From a checkpoint of a small transformer trained on Wikipedia.
Training: a variant of Muon for these matrices, 155M tokens, 10711 steps.
MLP neurons of a small language model. Each row is named by its layer, matrix (down: output weights) and neuron, and shows model dimensions 128-255. Each number is 500 + 50 x the weight over its row's rms, rounded and kept within 0 to 999. Numbers have three digits each.
A block is one neuron, or neurons of one layer that tend to fire together. After each block is what it responds to, as a language model described it from the Wikipedia text at the highest values.

L2.down611:510552524577460402476526426428497524414466511469424556481490443516519571534501543516502464472452479503488492493506473532523589531491530523434502417540475468475487654509484466535607574465427489464484430417449514488470533458530413505421463498444535559534630542503470554506494579392524463513501483487431483375657459524497561510521532523451463590569509473562423526534459491467585572502542
L2.down614:451523553420496532437457480599527495516504593600491472449498444586591528481523530546514503493447502404507533458496568497449530477465524421502475524509571466396504473553563417434447483545460571504496374446466465530438574521451401455520430583490505473574577478549489425529383412531564534546488419511486529471603528567490444519440429483563487532456441431516462569517562563568539451571488
L2.down667:494573527488534467532565526464509482579467605488473488441553481555506522587487503567564481519411436587483438439426490437446496505462562417455466453492406483471477424481407458541447527494507550486547550496454486460549554543531501410477474644533397502579553487560529492580472571438639495513491441516570494417560564480474383527447519550575532513504463468468536573537534544556497434442565
L2.down907:474556478562493447500561428476454500511450497511455472462513490540466501543562498503494475488457469621548493448543482522543565515461515527455441477519453457482409525571492460520564552561557492428483503516480557490415440429504550465496533483600478516498508530473378524556416533463476437444493493608557468474545454505535535486439514466520528583506563525465477553492512577545526464453517
Double line breaks that end an infobox, list or table block, mostly after a value line ("Elevation: 318 ft", "Postal code: 8000") before "Population" or "==" headings; weakly mid-word pieces like Jun-e, Wor-ld.

L4.down2:481488610529406520522425538485432499487466534511528466613494444490412525513475555554534467488492425490450556492497493483463530434346506567519596474398482469435460502572517537550571551512456550451567579454462459548560451532492452489538460523510448585446522481506499515504523464547570501470473439582456505470528487557544476503613557516509509575427371492546512468512500455529459487461386
L4.down20:543495514465556404421434491591444502359496445591475438466478496587457551581509457515501462518579471558472427539484481544556530524500568396492554590460462452539565440427624547504444525498489504479601532444484544453528552514549473546417495576580465558575498496457455455533501412490481449450569493495518499479460496479475485499459473602525464457481520500452491578490521519480488473464493
L4.down83:479387496422571468542470446426553542577509425453523656505475575496481559543452538486507516570446532499487540626506459459540498518590488467483427392534404467628389518538492530446494394496447557499543519479488436526417509504612450491492515479514508511445541534493548477457511546561582496511508460466487504365490466522463446539493502524483399491508544510474508510423464446542562512487496
L4.down87:439583438446569467550434505556488553404502588484482497518497548362545473574459466481470525485433553509451445469514561427478486518475482492465464506555536475441492497467651411536489631538518497496522453491509530448513396565531452472483588439474515516514599465585385512486483585464508417475551555480526370395565518532596551589523524491463473479455568420508429531562466497491499482456525
L4.down360:517399528500543507505437582416584493533445555520503422514478421455559526501533495501482543497512477388483476500472474550579533518515476550478515436509495423484560589533398595493537512515448568483545574469561567486465557491493483479483409481567567537494491496498446497629414474528430508526539518489466461543528473401449410406535435500484497478485481461498499511582449488492540540461527
L4.down388:541444599519534495487486551503464352476455605515524446518548475582555494538396529533488514436524458486467457478422452375616470545485488464487523506509542543563472548570537537467599451476488499505553576465470444570522482508519488463569359455531413502527412535436556510599461407447447505471514507461596524529523509436565483505451512466554436492525465543564579544526461488503530444452439
L4.down453:474433442515412510496557544536507468485472424488467412510491521503466506505497431450519449537549512528427525423504514477477555536519511475528489585512491496405504548612538466484441570548455427642425568479482460497466541510562546492452462494471543529444567433584496442505549503501467515534486481472484437571519483454493530471462484459504423618405439484482515536518559458535547547487480
L4.down504:450513449497550514589396467476567483503476407482494520446529461587556455541507504432491471505525493509606575542514512543508477464460553446511529538463510501455632540470457400399491511541457496491510541439438518446464516488479547447479416564541441421587457488505542504513473485484500495565555470506488446480459563422469470455522549532463487440404490508466467526530471462587543528504532
L4.down520:506487450549598504559493542531575547530457560575404576461414483480429618511524536464510443534539521419519451478526580496524435500524497571499620509518468472471566507540458535493440585544543539497617446533407501448483483493571662465590489461534355456512524563427459519385480458529514500491500434494507493489466473515464484485458549458601498561529575450557508443514422469500508463580575
L4.down732:444532556415485537427486510608469529494461532619592450457607519587468555453472483406418506533529467476522510451485440462533456505546497584537551538542515511524541480563448490489511495485489551516505469559525397471434560489497477597488522382471477498509568551495440514506486558415499566566432497550460495541462533493510440465440467469541542477488502526491461435513572587485490517501491
L4.down789:443381449506540517462485504514503517477530521479464550510629521523484586470524540588553433548550559528441442520506516515453460498447480468429456545578520471461527494541563397494467523432551466496464489548468433389525513478541527502448522458539502503484395425534562464637553588485526476489460513483499467462462529511485363409462572420468463479446565576478414404433483547476490528447510
L4.down796:456575473470504499508559535408427471523446536465478470540468523587470431525498435456439441464521494509449551554461476535487518511576488514494456475532499496413451480487485528527397601540543508549568575654554520394463473527587516510498517469520453553579424484500512596547536496514556537587490415492525580519535475507538507475502450460447458529476508540486504452528465472505537536532469
L4.down857:546564467535475388497509517508452582479412497450501669455406507496555444488536551540591561493550504499509494458518503511550427481464557607537502584535440492471548578530491398551489399547623462435543496445512448415381476483386498461470517536508439498562453579467461509509452499560517494463542520570538581464494550547485458548553453505478458519428504487446441514432524514443414452513564
L4.down943:375520574437501519465476494471485502510540567434520480559508519560563450431477553405540440423550495569503530499430542482523522503448527450451491534501513485492461542483562492540585478535521580509454537373532382561577460491418482526511507457538560559533480500426435548480548452404501578551465461476457461481539409517590535525551494532496551498536428531552505526555456478488565512415529
L4.down954:561541560496541529460516457527500574512491537491578540498624463494524557441491511402492525509427505478491454509498364521522592424551545485513598592518523454515478533533462438609523492566409462469478480475525428425493466546597515554560510398484404500547417513510470521505572588520538580651451570543449584539455429506412441425415501449431524564465612493530489561465468504491457505509446
L4.down999:589495499450530504539508448544464421569465497447470520463521500432573475529602556458436408501411526506463472495458540570520471508477558531441440472557429575493484550547469535472476568489523545503581465513522521439517519394511516486482525467542509430444453507474492431472547499507461566508529549626457607537546491493605531449436437523487435548487480513526586590420562437474537573448461
Middle pieces of words split into several tokens, strongest for nd in under (u‑nd‑er, undercover), also Gr‑and, arg‑um‑ent, Gr‑ou‑p, plus colons after infobox labels like Born.

L3.down918:647529464533420448444487426402500511486527489351451423527580569499522469574521503548405613531487434530528524445510561513588546430593535542512466664503470506500471497397428566544448514518489426582469576478490471499466517515542534577499442475475564507429550543545477510460537557475505518481520571495581533463498500465505492494463527514495510512524529371493503464465526489428488366440500
Continuation pieces of common words split into odd subwords, especially nd in u-nd-er, plus dur-ing, bor-n, good-b-ye, of-ten.

L3.down966:446579513480551507417472569577505461506476512525441520531423456507498465554435593428602559568491516488517474553462488519543402473505484597463513506429542451505536471438552437493517543489540445515498541515543412517435423478470631498466454466603550516482457541569538549478417493564509447447449475548588370537395407505467562510520447545478484596536552500547526438457535506481562449505493
Closing subword pieces that finish a word split into chunks, strongest on "al" in "professional", also "ed" in reported/directed and "her" in mother/either.

L2.down91:464502463473530603579477483484567525558538473482552545536550516561441514465415538457440516511505515478547506434602503546505533553405499553551437571502529542580533447561621492519572532476475514549436518529526526530473416490502536493409528479501418481493517502491392547511597451486477406520471486440497456436470454508593442490426470523563474548472493441521516542578447413520547492529479
L2.down208:450548472405550470529522560550510538491523553482493508377492519489460525500549504529464422557447440506508531544480483506519481536452546521459471483500482453639505500550361520461463564505558576534459558534583622558538504516486495455546501551504448599474526519470495533507500506500500529524448528438472479495519530437478563515457515503480487560445477449539473526537550383463512511364522
L2.down320:400513491473590511492434459575568487496620467476427510449436466588442536527480542463469435492493475528444499553449527510495558503434413559510484517403476470502584405458471514509487558419571551544518477358579568510561513492495500579517523425409484578562605517487552540492562533384495458522540482457460539478432494557435404548450454633449495442462442476458532614571499526601413480487504
L2.down583:535502496522551500504432517576506430474432519440469488484468543517533476567471463535490450446478519478509420545443460456401560466459565594507446406499491552448592519546486563569458526443457466515503513423502529492453398565592547566532545490484546450528461598562488558514573495540524458538468439471444547495437477464569511553503401542558522564489456559405527560427443421519614426535474
Middle pieces of words split after an initial consonant cluster, especially "and" after Gr (grandfather, Grand Slam, Rio Grande), also "ou" in group.

L3.down526:361538545525419346453615568607375547544524569523472394522501518527526562504480524447548505454649535534521519487484491544491555567434503472493472503539463451603550521489450477428521607434467530470530509495434536474503522423540410414478495520531526480517515559491475534416382507464556414516506497476543419463515493485471472376519495522459497462535525449544468498497530544510550507499555
Fires on structural tokens in Wikipedia infobox and table data: the ^ in km^{2}, line breaks ending infobox fields or tables, and mid-word pieces (Rou-t-e, bas-k-etball).

L4.down101:498601474432460516549474496532497414503562547501434407515427368505526421468502509489487393524492438551551492585547569600469500569478423469497617470428471492544481530495489442387418581488604510609488524497528557481517469491503458452396590463490578516522471557481459516417525527535511373570622558465568538516492478436559430500507527468514464420532399480492431490478478516484576439449561
L4.down131:435442519576563448542531453465478552463531502512479511459424425550426522489537536564432538469430590552450555413493462525561434565424551648512533478462501444478637493427512429466473481491610572485598550431546436400504505526431517441498385529545502502475505592532495534597400616455505548470428466478501477402515507383505523468492528571462565577495506493516472436523581488559552531436463
L4.down150:509388481483579490499451451446437472479496463440543476511513530529468482410521542494587483485520562538484428510540535550507485509439453451447450559505524505549513394464546496426418536510515511445465553481463506532473595493530502504589439482558492438550550508493550495522506484588416514575552495500517473471507463485586441517504494368472442573396481522476472432542473482538483474590506
L4.down171:548528469558530478510455552616490559484399418459340514487529480405468543535535511616455473540481518505534520477459503553582426473565480516503465546499450517542473464518492511466582449523492476495494594513489540492501592474445426482529521488573526484505494478482491525472516512471586502530511468521384512492573550456617529448478512434450508483466523577556494461471569495494468540531439
L4.down187:497468513440421446511533552563469498476509487476405499509481560557565548481484527565486556521559502584535535564489446508558420457536503453503523571406533480502517464534494543351441496504456486519550567531493503506639520521516506503572460413526498504526582597482645552541470518404360444438478475525486450460453425549447526544530510580538561511467491475492533616516471441546533408398484
L4.down257:560493563583502494557530443477540514507545453420458558504433535600444572480477483471489540491538560515479618440493367535487539466481516555535452509531541540563464527484407490571561450537525461488477441502508537470524509502442561517489444506552467491408514513476500457519631439546550438529515450531448596436581535566467478466514430470492494462580531570499482456507571438489571489495501
L4.down266:458512453466586495445459545557439525389540501413459455462557386594454507487555494435530527506506447475503430482558407623492520493493493558474362468570604443562582514473474532465391499533514492480551575529543578373518510445515522486413445485498496512449396508586422502535539536497538548497525486495557531494436558499518575546499524500530547563402468485590558504516455490451536573512539
L4.down270:493527501488530479562498545469546642495552448487505458417514576520375525540501529475519516566605501470469483450516604454500528527465558481420498563514563506517558480560567449526496567460532430504576401477464520561492516544416609520533471518562574526538501508412543578452531556484477478500440556597495494535527490513493519387437463478544554664559477511514465476426490504500450451471493
L4.down351:493493414550469462532500478491503531515455503516483480460524531439440449557511525589482370504479517469481520522497498517501577416473420554451497500546495415462553517475576449587440556429552552489515494460548503561520566443590491490507497527432499519510531512373520493440411503396598590479498406493519527486418517419497383421495526478522430608518505497520465517537452541466456558506488
L4.down443:469441524470432558562459581491510496522496600483450457561485523419472552489528543560493478649582580455489488608547460515405463424482561486397457533510551442464471590471592424488493530600465509627523528398530443469551532499492594589432471532490487471505642557376510451497502459543443404437554431489494412516575469514499469533583465471500538576506555372525452537495540456476499516560481
L4.down557:457523477484557503393482559497468489462625482461502471517541577556442537460406470399495520438536601469472465556493495468447512545433534528532477523416508544523490540547526440466540464469487471495459501512399446486613539534547514555551488427437538498398510494476461499492467605507478565555512402506512540487490514536627578477488529434463448652514570547514511580465470494550540571539512
L4.down774:469492459486478436438621517501505500470507458453554521504480489551516536536494478414444407570536487479505486547511514520517481567488572496531580490480493463504470529459506518579501624551604560446546442472500498549489470545466495581510550492471500509487468484470532526557506463453477534610501480466514546399500510470549511486547404582477548588487489507548493483567508515448494505525456
L4.down810:386485543480615475560527498495534507411454522505499483570403491446500534531454590537510514389520494491487455533512455471505551486405507507487514608441446444505518549472519468528511467468438504561476476457487425547445470543490464537504530571477404415490332563492448541398580517439503549535481658486545524503464456517390492605483569427495457489524474566448534498518488467480525454524526
L4.down853:630479452505462567524576482520531486501487482578469472544502505563514524492500493494524620444520477507557517498458459516457581386568518599460529557449458591546473469451475482387525433461625411528432573459504508479485538555504468532446548508415521486482507460502498511519500504518375364500545497453507549574526494439436508485506399439448581521533562518386556383501518443482468516458486
L4.down977:500532460501492486474519423455516456580470502503536465535477528474544431435474514504496546464548534467487536488518532562519512515498559409479457609523509543477400515547458521482499472602475553431505508637540508478546491549607534518553466479418503580509441509438453526473534495547596485501542548463437529473502502416496507545492487618591456589501552370472481647466373514444472454504423
L4.down981:451539586471407435478451482532403474566470485424468571437584459634503491502553472560556487432602541504472452486479529484539534558473438457452423425443554441493395481483559484494491480582480477433438526400573465541513462442514505612478540534493559515523455602477571503510498479551523571534453494612480512557504547537508494554456636456439448578515425436509540540517598409554562408503443
Last word piece that completes a word split into several tokens, mostly past-tense endings (mad-e, serv-ed, play-ed), ordinals (sevent-h, four-th) and championship.

L4.down35:513466492552459665628507441427402415536485424492531493438488481589511476532542442531549524479421477486560512468506535527460493464539476487451570432509453512473484528510447465574410528521541508558447560517511507585468459464607420437446482477516499484482545472406571504490563545542511415507487449509516554510497455533478510392494522414506637465464597437542623546462574482517549553537586
L4.down61:465489533472462496550483523531539543558637579507483521547561444459480488544558506383461499392500497495566446463416521508491457501469398498529464523485439503499486551400502583488540321438519515528548640478496549431529438583457487513465430558485490494441509460536561381466483442489488543540482520484583443606486530436492419500458496459445426482522498528530576470528463498499516530478479
L4.down175:542457481492442487507488553434445456607535519451460454508447459487487504396552612491517511518566485443516603455536490492547417464470447449492423479510494518475541529471639550588559494549443505529502526549511506480386583476457483468457539563534506445408591516471465494484491547541467455438446421576511458598500593505526547473472540446509601487566363446465542398506486426552607532479530
L4.down188:472452439464529474585507451527515541410439394509520502512535477529573474571510383447525597503458476420470482471469500539499520485547565496520466544434467435527451440439531500589511503505421454428571496461455512540471462519509504392535490501499540411554568501462566452571586577533505497523442475510481490431515450542610508549505474505502505439423578522491492663514568505485491538511468
L4.down214:456401484560549570531515511496498475517478443447446548445546387450537446472510448464530529485409397461463513502544491459538530501475511456552514534546514592442534522546536555518474461477612452509603383517465602511500449410567545542533512486506491545429511472500504427503468476504485503527513497570507539509552540530529537521548544536450533543425609552492425470439507499447407486508541
L4.down279:536529426470531543489584437400527530505442579554490566430606504485582588523451520486545562443553415573410452504529553575554518427512536448448456588518446475487439502452462465504361479540464472489445519547511482595512477468475455508628501556461513548392455427556451451539476408546546521517552555571433454590535429469443493601424531537409531476510596349523465535531562452466494508451530
L4.down350:545472585451479515501550543520525520583497458466531532499449496434431560506477515475562510495509458482508447511540504547451483488510514488532445521445475484486408480542447495489485527487518525396478544460539473554458580540467570477522492530585512511546575602474525546603476622524546559578462549529423501493478497496426540455441381430454526543553570488539511465562512495505515508508495
L4.down477:443512478456409482435426519510504538490473561499424518606567499475514395534472532514498463446453500590518456503461442456491507569491570501551538422485510519531566480407514455633482391415407443534534556473578490490503518474568543537568541544503620499519436549471484479525435513527457400481547476456591473549471537397440488533566568483451446457510474583557480487587527481552472576477496
L4.down620:437441443549465588449478430484544515571547555479532551489468573478468347456501561416563554493509518461458534527432547526551482405470537445443438550568449516511489478493431445498487582566544473471430469517503539429420552495538566433463519596468526548494482521505575456503595516497406540545579396431496579516540549409531447506512472484575530570426479506549487475541425483496445491606506
L4.down636:525474549498540483536547489474585539580587578512487530534520484534501428498501570486486492544495498482490524526562475512522535520486462432493488565517538506517534529498590421495532533466545530441480477527517445469483471424513519441537476478461460552446483531512538592402490579556541510501551470364507437524515447454591494555520459521377469524516518544422494505428482506504491542471485
L4.down652:516510479579621476489559506606546550468474482582598496465547521435464515533528568486493605480484532442479433495445508640547519509450530448499517475554508639420601481558573502544541569498524519466489479495419435475478415501470435483516544537477452523549477470472489602566370477499494488446563400508517517391543512494547576495452524535438460496455489455390544471533453569556406529530481
L4.down659:410532482492503521507515503563479482468493551561425500542477477486616483547544505585571556477471531500560512546408558556525580487528542420571433512534555467418477572477514503556530502406498528431572511524488418423557490546422539446455465546402460490534538468431526471601496527511463464415552487405473502410505439600483502522408511507477433443486511421564526472453548529490444526499367
L4.down751:534590532526450551521521534568497562542502517506501430540541393458526539602487542584511419472511544593470493437450415418504549547544575521534485427451497533413559563490368441593503520499540518543407399527489582453472528475440464508511557522462547462522500488465601489496535508495480480513493508615479541530428450497479448549535459507462510397447506538429531485444531506468542547491484
L4.down794:508483472501445507518477558445439523490421527541403513466547515571409437521455455569464546504506535589506512487418538583490525459497468544545514459500427488554497532492601446509482490489590456423534506394589525618484513498571461499539573601467434517529535467562533445449533529501459556506458503548471471497460497515455518496592388540421570465537476458530581472438496485490524568416529
L4.down804:459533492488610484476518526456473429466526582494468431516510503559458622547405451589533407490525487551576435491446539486462495528494455482473525515528577450551535481455514462546454489435469444554437524589510409569513500505505513521582478509462527518500434486387450572500444546479498535478556488508519472483563519480428505418418409526414534483412559489511508537401531496514552548520565
L4.down901:476443435496473473455432537542504375510441425497521475525583491517494512403479457515537527572475538461514542625492587520511505507453526430430540553600417504546545454444508444517457473423569507564457504517632481532479506553461496441544572539434542541474502384474565548426494559494554534499558445515506553535549487477501494504534449506641446452445489526498567488531530518443536514456492
Final piece of a function word broken into fragments, mostly "but" after a comma, also sentence-initial H-ow(ever), Th-is, I-t, althou-gh.

L2.down170:522533592442562628478564388471510541525475436428503531531458507447563539560422547492504497440577499335476487483476399533464549592508513526552360551499538522537435527502613477491515488401533393485459534481478478512420397490428485489516387451501484482504494489537443542523543581523468489491488453510480580505474493500494470435461493605440441527518497501523418499458553504570544484540451
L2.down687:558490478570537475590505517484471491510488511565473591451512561535527559484517551503612543573428527514402423388552451438480550465558588422478376522525391545458484481466531477587558439520486436492558454451529462440499506452557466442470450497479503527537503455466571434526480533534468479455444444472523458525498514590517492467457547490450437504539399568508413519505484481511512474471548
L2.down814:411527505506524588446514488509514479485472599458471505531577464456488425529529511469480512555597457445504457515404489496527605522508517505525519464386480513478472579491487465475488570478511506577418605494429520528403479454528554527454517444449586480505474564521557590482489433502465434465596618465471614455544430505437476548486516586478548509489561507570535501447495527531560558417480
L2.down996:517537462445522548500530555421624471534419546501493557522561537460511439461481506532504534527572484420454489530445492505572481515478553434550508468515480541537542583458439457500454533460521573450394489504515470572472480397472438465457410447498496430516467426548491561500499445456488421504535559471533628448538479532600534445503501583455492499413503536555486573517551531451497468499529
The second word piece after a lone split-off first letter, mostly b, as in b|ut (but), b|ec (because), w|he (when), b|el.

L4.down4:598524455526549497571454601511421462543481480470449537533410573428504531493572440474520435422450472499470524444563549543533540484447459552416528483491587516519431462513578519506416485520548435512539660584496513475480492530398524478477445514409526481460518438573456432530387506485502411551438451481442588510445641595505418448460461400441478381532406463495472520561500408480567463559491
L4.down32:484458496503416495525474411507485479531458523511528534491524507543539444569547357452518444505621450491541479500514591497486560354530557420486537540370554563492416455464509481542497481500476455444505529501561440534549517460501532468530428447450453586563430459523541509546481583624498506521479545525465479542477522486440445535515443589508557456455396539512504518588408524500526468453462
L4.down56:534537541475486468461528416566528500457499503580525497461421461530507499431473561494421468438448468648449559597569478544465498546488536448510549471475468510430538436470586460489551553551513443474553504505509491494499525441487451503553481595522578446494523443528485599404456466525541465577513467483496469477526515509558511387563490542617545585548556516485446449487484494570556540589515
L4.down162:492507492605455438457447469507491475509478530353467460471502533483531456438457511377568454532510442484616439431564545499516502459458526450571520531402507592421420511511423571525522531497493539519468564559541526413588462516561590515576479527504547551476487449495374409510493581534539544502558547559478457564534581386511446473489457560442486466500513451486492527532518542422483476540433
L4.down283:511488510478431538533474543565438443491475505547554508458468535497525533439416566553508488480479568378524554447487510470511590493400472474520512511498477527437547481592550381516442482536409582492478518500453538518405488378410453518529472486424488516425492421525539400479568545435495559558466565483482593566508478536441465453484559577502514458473485517535555547459463467525511417523619
L4.down286:536502522584498420432490533460500479479444521495527427518448506585509531497396452492520523556503485610525544539435486517474513428547458472531487514446510549494519588548429508453463548489532458561506415520560473547458502481479444502461462518539502479578467523483471632490430404478494550472463568443495583504499506452523453440501563474494504583520504563526421528475387555546571512605555
L4.down290:488512481586430563449471483448495522540580524432585436499498523560479434453440468380481521567500489442442495490527548429489467452392589466423412564556551460446573500526407601475493476518533509537491527523514579467427537479554496501543536486408469439488436525488438544501480578509490504475544465523532464560495486466528516435528529548553578437514535619557450460536580521501444418559467
L4.down348:586548509443479454576527479543512490463437604501584502483510472457520570485524568474454587495440502446537437432443529544474518438551584482580509554426501540460457477567445476470545537557489426531529542483462552568620579480496493417567444531476505596540548437380581552535482475500467458488420446523412422543539536567482487452620528492520470534480430448430408492508614506488483468426500
L4.down551:539578505508463587533532448467527547488481523519578482497480486525502521448510529427514463496478468563530523442448437564481556492546480435498437519475571442519575417515551445484477546559529512500512478453508573550516596569578546517551503491480457461451520501538447609505511495501463425520578435523461485545534457449460503451492541458630513467494430545439429534554461457500456561458517
L4.down638:420521498539445565565493462531480458378553526414474458525468556495650485458556468472630547511464556501497478394531533508429610581579566584483427561457425448447585400514556538521496502560532499504519523562577495475396529430525476435441531466423461482451523510508468456433572507553498477487512498626456544352517522493501436508468483428479537403468541447471497480474487494476560586514543
L4.down731:468543513412400523488485527560422514491406549432426462567543506455476527527399502457482452530548404499494466492524501493510575606478461430486495396506503529570413520428429496538493539522469461514638639539567348549488442561483355498488456545525530510604458495484552528476475593485457427445518484532470528532570506516442552497546410492505554415475436578516465429478508523472474515497496
L4.down772:402575446567559485502585471498478523515454631491548492492496430562502358501590509466520455496533427436491425435547527559417517519527457370566586527508486535519487500433489508429520540562529509544545456530474468482490477466408511526562514454441478436456487544533538498367532496510455602457497456526553567532536554517601562437400501451595505486557379594539487530515495540444554560446445
L4.down841:450588494430426428489510539597480426533505528529512510508461463449493555484469461485578412578502432359478501507456401495509551496500562472466371420520561530493486460484608521568443594544558547445581542469526512476467461456522446429569487470570561518576513458611544547515533492405489429552466440657444568529579578563531452467439517526490512508584503517485543529503496540500498568481510
L4.down907:461461555519405485482487454506427516518548449466508464585446512477476493532410543482566494513527457519496566470456501493489501545488498457455518553500503480505417445498370468484600574502401479498523548508518588526561514511482412419568506479453562433560520658521515566428493459504460496503450529428567435478409422511433414450548531496553456510524562539499554466478572497550550571572508
L4.down988:500488510515493425557519481529446441524545509515559504474394501560557555479499517505486462505508442420594448492445433485471503494496449583492431534535484529407509491480494564504552509558519512512560539439540472458486527585382503468517401596538540559606552489558541496556495566418540413535494470488452525529597500541506537493455447532624531470552436514459531530476464525418556447592469
L4.down1010:501477477502439490494529487438574531535630504599440525433531451558553488440522467600444469509539387448530448525503502454568409504388510457495428556526477517468429501544509567498416537615451469561515474639497416537515464449510518539510517538530566496487513522481499407434498490423569527512475540541512454481462498502526487424492474508525454636514527546499535471467545538565470427496552
Structural break tokens in Wikipedia markup: blank lines ending infobox or list fields (e.g. after "Total: 355"), and closing == or === after section titles like "History", "Final".

L3.down595:433490540521479559502512452490422565601515478447554435513523415500617511495564463519437516445534484492459448504444527512471457438574496484470452523411383407517523565478463530525511411457540428536472532515456454548448515541534537484421480465553576551440526463556518517469473566510462516540579565646545462500560467460510542500513492540514524483489517479416536544480601412387474509471494
Second piece of a word that starts a new sentence after a period and a split-off capital letter, as in B-y, H-ow-ever, I-t, T-h-is.

L2.down121:511480476503476537463490450589524439502395467458558537464558525506546490442450516517505412519518591536557530578504453499553510530486551462558506488399494505528520370552472484500528525564545537553471548488498464524444531600553584547486468516451547417418450574502448530421485493431584457561475550520484521511496591394353501458430536473581590589468535426518493428563478497455511495413578
L2.down506:585470496494607466537538530472485553521522514498507477429503520542588477326469469486414538600527507556612504532423489485582500448555485465457497507392519589518473476379576400473499521490500446494436598517572466465468422543523451519599411494493542498511517533494576528577548429532431505577515526564509503433509458423413451468458531433518410557637530497427571484551503414463506467499512
L2.down773:519484520455521563482501495579396458507545463445423553498523522525473403504498600548448461474518442530580494661560590530464414507621452565559517505436523543461500531480547556439463485586566438517520443462524506500500488503477433502516526467440534404507472597480539445542501475485525513492423606536520541559547394464423535468515431503565496454476493538484474446461501522541414452535539
L2.down973:537483509447511500515461482488498462459444417541511443535495441444501584419545566518585524451473654504570419529486501499473426463409464497484556523511535462565425492457536485436523500552507450486598542546463449490500471547430489440428504529533503527450547431517551520569409484470498521522467452586494507570493452392509529500477608525523493438580494477453492458609468565483549589411531
Second or later word pieces finishing common words split oddly after a first fragment, especially "ong" in al-ong, also f-ound, b-et-ween, bor-n, tak-ing.